MLP neurons of a small language model. Each row is named by its layer, matrix (gate and up: input weights) and neuron, and shows model dimensions 64-191. Each number is 128 + 32 x the weight over its row's rms, rounded and kept within 0 to 255. Numbers have three digits each. A neuron's up and down rows have the sign that makes its largest values positive.
After each neuron's rows, "fires on" lists the tokens most often at its 100 highest values on Wikipedia text that the model never trained on; "fires after" lists the tokens most often just before its 100 highest values on Wikipedia text that the model never trained on.

L10.gate151:109120143141108109111123086122164106103163117134094150073175077064082140094159070123108054148102117138135126176147090149107183105077107087142104093100135178112161113155155112094142042088086174188132117139191133125152147169090078151142083104125137147130109173111162146125147145101172104131117114088181133116140079130194151085150169115154119097072090139091121097107150192063128103150142
L10.up151:109122145117070110148147073143168143044150160129144142111177102071108115066160071153113040160122115143120159148188123168085152126094152064118130180140115136180133134189115064076128124149087147180142189108132134114109158160115110175144081110193155141149064140106110092122124113120147112106108113094148064106168092136142170066135144131151125106091068126129089125116108168045174107190141
fires on: "\n"
fires after: "==", "\n", " =="

L2.gate4:140110116085121122097147092098114135105121153141126129159152119125172146095116133104113133119136129108178108176119173112116098114096135180130097122130069093082106167180113114180065170139118071143160218177139157217118095084107124189114147182186146156103131120140111112137160184140114126082140116138196174081153145140150096145084149170103092100115128136155162149131080090157160153167123
L2.up4:129144107103157139196161126110138126117057111159133117136126127118111123129187089199162137190139079096176173134054129133118131084123141154093134075076173044165102117150140167179141143148143191203128200072171156126116110119167176095085151095119162157142144153157154139119103094128146094109118200108188138142131093122105158120117079129182096090137087148088101164113100082189183087066141
fires on: "G", " Bo", "K", "am"
fires after: "\n", "-", " \"", " (", " Co", "/"

L11.gate381:147077153169178130137162127100111143113111110151120132106151142082096166159110188176117172134119077044187123155141116131158159148175138145117165141131123130112130141159149123128099205126158125211134125176125174128138091194147159073144150167104108152087104169088141074125047104147181159137071148153130169129118083138094138130156146131147144119162069082136162133145130166117112135098104
L11.up381:191090093132169092141119117117138165122117124138146137126127091142122181135153099153133112176137134070153193133072160194213145158095099129096118161139092128121221144109139166087076138126095136066140150144108086145131100150129114117145129114156142052156162129109132093137130124166157128121119177103113155119145090111143141138129127158075148055219124133121105100099158158094122137173154
fires on: "s", " at", " in", "ma", "Ma"
fires after: " ", " \"", " was"

L9.gate462:114145141209055132184138077119154140089128130127157162127147120139097122149124063126115090131119090155112188131104160127083184114121145098115150164095135095136158101143092129113149111135070109105100130030144074170093181153169066123170157104154121122112116113149128097137153147117146097081117122065057149077166089084154107086104156131122117090135152159141165091113093146085112101172108
L9.up462:139143161131064100178092097149168113133130140120086113109180122099112134123155075137064082127121102111116168173153116122065202134062106128130131077152151152129171064158116152097118122107118150086117132121111074103090153176152109132134147103125121170127079163121080148154143181109150100102137145118135082121173071128144135087144217115115132106094087110118134161115113199088131129178152
fires on: "|"
fires after: "\n"

L7.gate493:127112146118104161153091195095143136095128139073091146120132105122137121107079102102138087107152133084116151183123236171096116094171123120124123148136087171151121079154115135098078195093137157123077165095110154167125140123112126140169160139204140108135173129118171089139134091106078117132136109165134150139063146105181169094078135091162101141099101141157172172115103160124101123183127
L7.up493:090120124074092122098153100106132159059146081135130156135136136176151156166112075112120136137119122140122146130120102150111150138202083138141132172096137116109097155107083116142128159130128100166137126085142120127155096112119140099141132142097176129128143114111122094142140123175103169209166147156147134175094144124136174124098094154160138107073135119158091162120138105124060096148168
fires on: "2", "1", "3", " ", " on"
fires after: " ", " born", "\n", " on"

L10.gate399:123105170127149097084100135077123167197105147123071117140137096127124097169159169146104115100150195133171143134109104122177131142098084180126119064103168119146107104069109225131059145130092114204196124087130170104148194153096115138109116133172095158109172166128219120123108105177087126073115108130109163159127123108131114115132175122094184149164110095139107117136127087180105112150130
L10.up399:115169150187171106074129122072099123157075141150120179128133126102111123139152106098063162146145134143148162171148134139125151083117193149140087077107142101094118059118142160128130119096120135122186050089135155147154163166106104130195083140095066112090106125121127144183198110077094126083127154116085158192159100138168103077123124151120170113151118168101135119099069156127148138169103
fires on: " ", " Swing", "6", "nic", "1", "0"
fires after: " |", "4", "9", "ga", "ka", "6"

L9.gate430:184134190173116173149145124091104189131116123139164133110141126170113122124140090140049183118147142114070120149151159190071175104121083120143118196111141093154174164086153142166111181137134114089100166106106098217146135054152105158135112116151102152091070080134099059231129108178109100126122103137126068177169103096128088105111108168137090161153067123113153093148164067150142145134132
L9.up430:153135112104118079162138169114179096164073092133132159178147115173160126088103111175113133095063173143142189102159154070138123145150138113152164088159119124163151128107092149131107113120126149110130086138159116118130149065152057144156073148173154108124084140097139120102131133105091093152170107082175101104131163097154157143112154127079126136187132094135087128138153140082134124135096
fires on: "==", " of", " ", "d"
fires after: "\n", " Pan"

L11.gate473:078118101121109100115140140143122141130133094157186178173177074117171053109131106131097157140129155162137148142112130204109201130135112150041152141218123056123194081125179098103175132105045133176126135123093092129156146171168157147084123131113102157138156121114179177129103161088126141133059099150151142121120072145120145057169159070123142112128117107080116141139150158108106119110088
L11.up473:146125132141174108124132134125121099129083223111145121145233133151120113140112157077175092112123165144130129163152138210124141099106192116131147155136073100107115083128111100136146134090111102109156120104135103117144153182204144155128139137087084158173178080141150198059108145018082166145173131135137118137158192108187174089142176161116131147084152140124102131082112136072102148105116
fires on: "0", "9", "1", "2"
fires after: "2", "1", "0"

L9.gate169:129146107151127143125132151190121111168173127138158140117183113140130097116172134159159110168119150117110108108172088160158179094055116176106115106180128131141133111131109125121144102066090172174177110165103107126145154209132140126080123097169122130081110137125142187183106105137110174086114071135218142128098181126158069113151167092110103105124104126147091095128083109094092160137138
L9.up169:150136097120123115168205104117075155146087118090157148141164095133173144105172120128120116096073092132164134123148091062091131114125129148183072180119087180168117029139130086160126089127119110154114158134098114189133098153144138105086153114122135181132173094061123111168121156121143127136190141085131125051126149167168123075160197113086132141134176143131112090111105102126160136132129
fires on: "0", "2", "harm"
fires after: "2", "0", "–", " ", " P"

L9.gate50:100086094119076208201137111140102140109135100122190090128185142116172159135098071103102155131152164109077145122129177147185145147145178101136151205143152129102098152137113069120097199128103122110087155131112150157123094117190161115161150105118147149082132095138145119233150145172174084115133135148134121120078083109124132102117074113138093131098166160098136138054128100113101056140117
L9.up50:098182160152121106132145115085088129096127129128128129170099090109121143069148095119117078188104161116157114089159148161216177131099102143105116126113166139081111148119106140157080110124123094139128153095119093095126067184164174151041103136116171137080196145172164158171138139131117106103172115095102155154125100097167193122139145152171080116127165167170104102178108110092142113160165
fires on: "0"
fires after: "2", "-"

L7.gate242:141125073126134115113107030139065154165126073112131152148152134142108106134144169048161161166120174157143159101131167170158173087200162149142132160148106095153141141138173127147171072131126161147139104175093140143067140056141150175161091129130111155133144097079134140135151114125161108097144174114057159137095077114133114137123126169203168115158124156080128167149158173127158102162127
L7.up242:121168097152185138146127081155114166087072152122152111116173102133166155098119092119161140129114196093127151195158074092163150140165125126061148081168149135119072128112167153168060121151143119167151151060089101150141103064162100130082194101156195088098138102113159139122124087135152133175128019087136100163122066109134143092146186126127101102146102122163089094114129079161134124138082
fires on: "'", " of", "s", " ", "n", "ve"
fires after: "'", " one", " O", " ISBN", " I", "I"

L10.gate113:098148077160121086143142078101113134115153113073125141107187065105092074082114093098081094130118105145108181199157081143055158107109134103151113146085103153154122078171079108147146157093088137139153150143152123122133136177140114139176152102178112183170095163091113102132148094108131100107118146125138109123176082061128152116152181157187136124077082144123070177090134169083126125211186
L10.up113:124155090166100144133099071092110114101122082083094101091165128075084092137094096101110075125133145163108152135136108163054147080113085103133097152129117162133136113163133096119103059151087151137112132147160150115142077162044124117167112079107124184121082174113110129119117162126140103081097161069121142101175069110161164091161148125179116129102080108148103171109142175110159122170181
fires on: "\n"
fires after: "==", " ==", "\n"

L10.gate436:117183098147121149155106150167141094110104076134106103145159205144131060144123078140118121147125150139130095087168113107123107124154137152150142109138102141127104108125099143093140192093174168141176127107122094098038085145057161126125089169169157099155157116077103144149105117115096163121077136162080174079091116124093121146182168097074101151083126137141152177068083111089147127144127
L10.up436:118154109165135125140064134128080086182166103188118094119141131140105124117042107152060140163095113154162174151058154110089135166121108138143095098140114168135068097094146091181129079162113126094141152153165165205099116131132124149144187104174075070159088144107136112162105182117077124136105179151069115134132080155149137117104152075165086159140182099205201120078113105105068135129158
fires on: "-", "1", "0", "s", "–", "2"
fires after: "–", " Al", " ", " in", "-"

L10.gate166:138122186083108101158151122181105171091127194032147126136044118183134148112151151155134126128133106106125156162127135111127116101127181107181151116180151155099176135172069115172115142097126166134223177120137156136105102150192111157179116117114075113165138126145088073170109129129089087214113113158136134133050120139131125105084155112150099097066134199076126092133139159201122115131140
L10.up166:129101126138140153086130126173132149044064129075143132124116133125129141096137190089164111060127085119125165125086141136095169099107187107143138138146120104101126099142107133149151145085084094164122134118158144132083106116166150128119168137090087173113117086120176072146080123099069141145132116100150073161099124081101130095084130107158142090159119125135184092089059138177152120149185
fires on: " ", " It", "born", "On", " on", ";"
fires after: "\n", ".", " |", " (", " born"

L10.gate108:113146103134074107182100069136143121103151132117117112102196117077053106088111050109086085156103081144092154198191090168098167134111099067123149131142107166110123111191122103136111104116098162116142150139138131108135117164123093168178134106129112148123077178097071117101122176119161071129106137110134094122175049120184151045175178118144086093113093138117090149105161189112146128164163
L10.up108:094153089138103111149102073128126128110150131102120145109193080068076111092095071102097088151113111157091178186175093200090164120091147094104138114123095167126127138179107102135128068112083162156167145124120149134122128155090105180181118106127116176121103175082103081122101144085179073093106133112132105116177075091178148073170164124154089075098094119116109143095134178093133126180145
fires on: "\n"
fires after: "\n", "==", " =="

L11.gate357:120171102109136122100180133131130159073097105113161175141165118137031149157131094142164163108121072089125106151138078129102178137156114136144128130185141062109133151187154141145060191152110115140173156147124139090081128119073137137107125129139170125101188073067172144094152150131112176127071140120137142106153164102119156109143134179097140097174099166140153078154101159135112069120134
L11.up357:177128114084169124117120086100109086091070129133171175129184104110154109098118088147131121121175132142046115143138116120151076151139168128074138121167134108109129120155183169131078157150129135144116158192051117118087196159195144153140188101149178118117150129130148113056132164170119105128139154110128157087104124084175124129110172146137088102175117167139154116085142133157108145149110
fires on: "s", " S", "S"
fires after: " ", " \"", " (", "-"

L9.gate393:128144115102130010130066133104158123150138139080100154128131163106074116097145105112087148164122099163096143149169128180139191160086163138113133118074100182099106108115128161155177092076105151136154081096121125222140162139139106188128113114109136146141067144124161132115115125119136150066152192124164102148158132155143156130123164122110072118120123100097117068096072089105177145110145
L9.up393:074096130123123074167142100125148211151159111047180141134091126158116123189096105141128119143121142178110236187140129122087145111116135091164178137132139111142136063122066135124101198128054176081131155114130145234135138130140133162132150130175114172194149064139089111192148118132104093090128173134139109132167122118148212140150159092139081115120127131111098113091072116105126124151155
fires on: "1", "2", "0", " of"
fires after: "0", "9", " ", "2"

L2.gate183:094107097102078152131128119135151110132117134073195140152123112035153078084173104171123165119136073079141126162130084172119187137172126178157094142136122094137081109150214129159124164137080150126111093146130127199108131161135124111140177092137154145137099125150135132146130141082077000119162130133180160141090125149134131121073184113085106087121113128147136195158103123109138096121145
L2.up183:087091132112133187134127111094116107100140148145148115140179141094131101092124160093170141116170130108061087154183138160134097088089126143144061139119140100121086099121140090115120197201088113141107131158116142125151112123178105058099137168072150107150145146166193117054144145153119124122219100196110108130094108082157198145106101070088150093139090162119167140125123073127094090161125
fires on: "D", "He", "y"
fires after: "\n", " Mc", " (", " \"", " Mac"

L2.gate57:069148128139096090138110112077120140087141139141121157141157128136119115133119066116121132081149123103127106097178146111054147160146165149109141128113125123110117099084146168129043164146090139151121131091103153186130136116152161145110122120120157130072097104110093185137099131180109137098074212152139116082107175145214075152080119121111135188124104083136107191111181102098110123147132
L2.up57:116063159152089113096119117137079080106122145114146161120132158117191131127132157088182144073108164152128120168122105113030100088158153084134092168138134083165144105157135104187147158093134135174180176113142135118134154093143154127107135145101075131092105111118083185137151118175123080147176091135109076143156079147135124162099145174135146212125170065125166169100152067125162174126203
fires on: "y", "ry", "ir", "age", "ut", "id"
fires after: " C", " St", " c", " P", " K", "ch"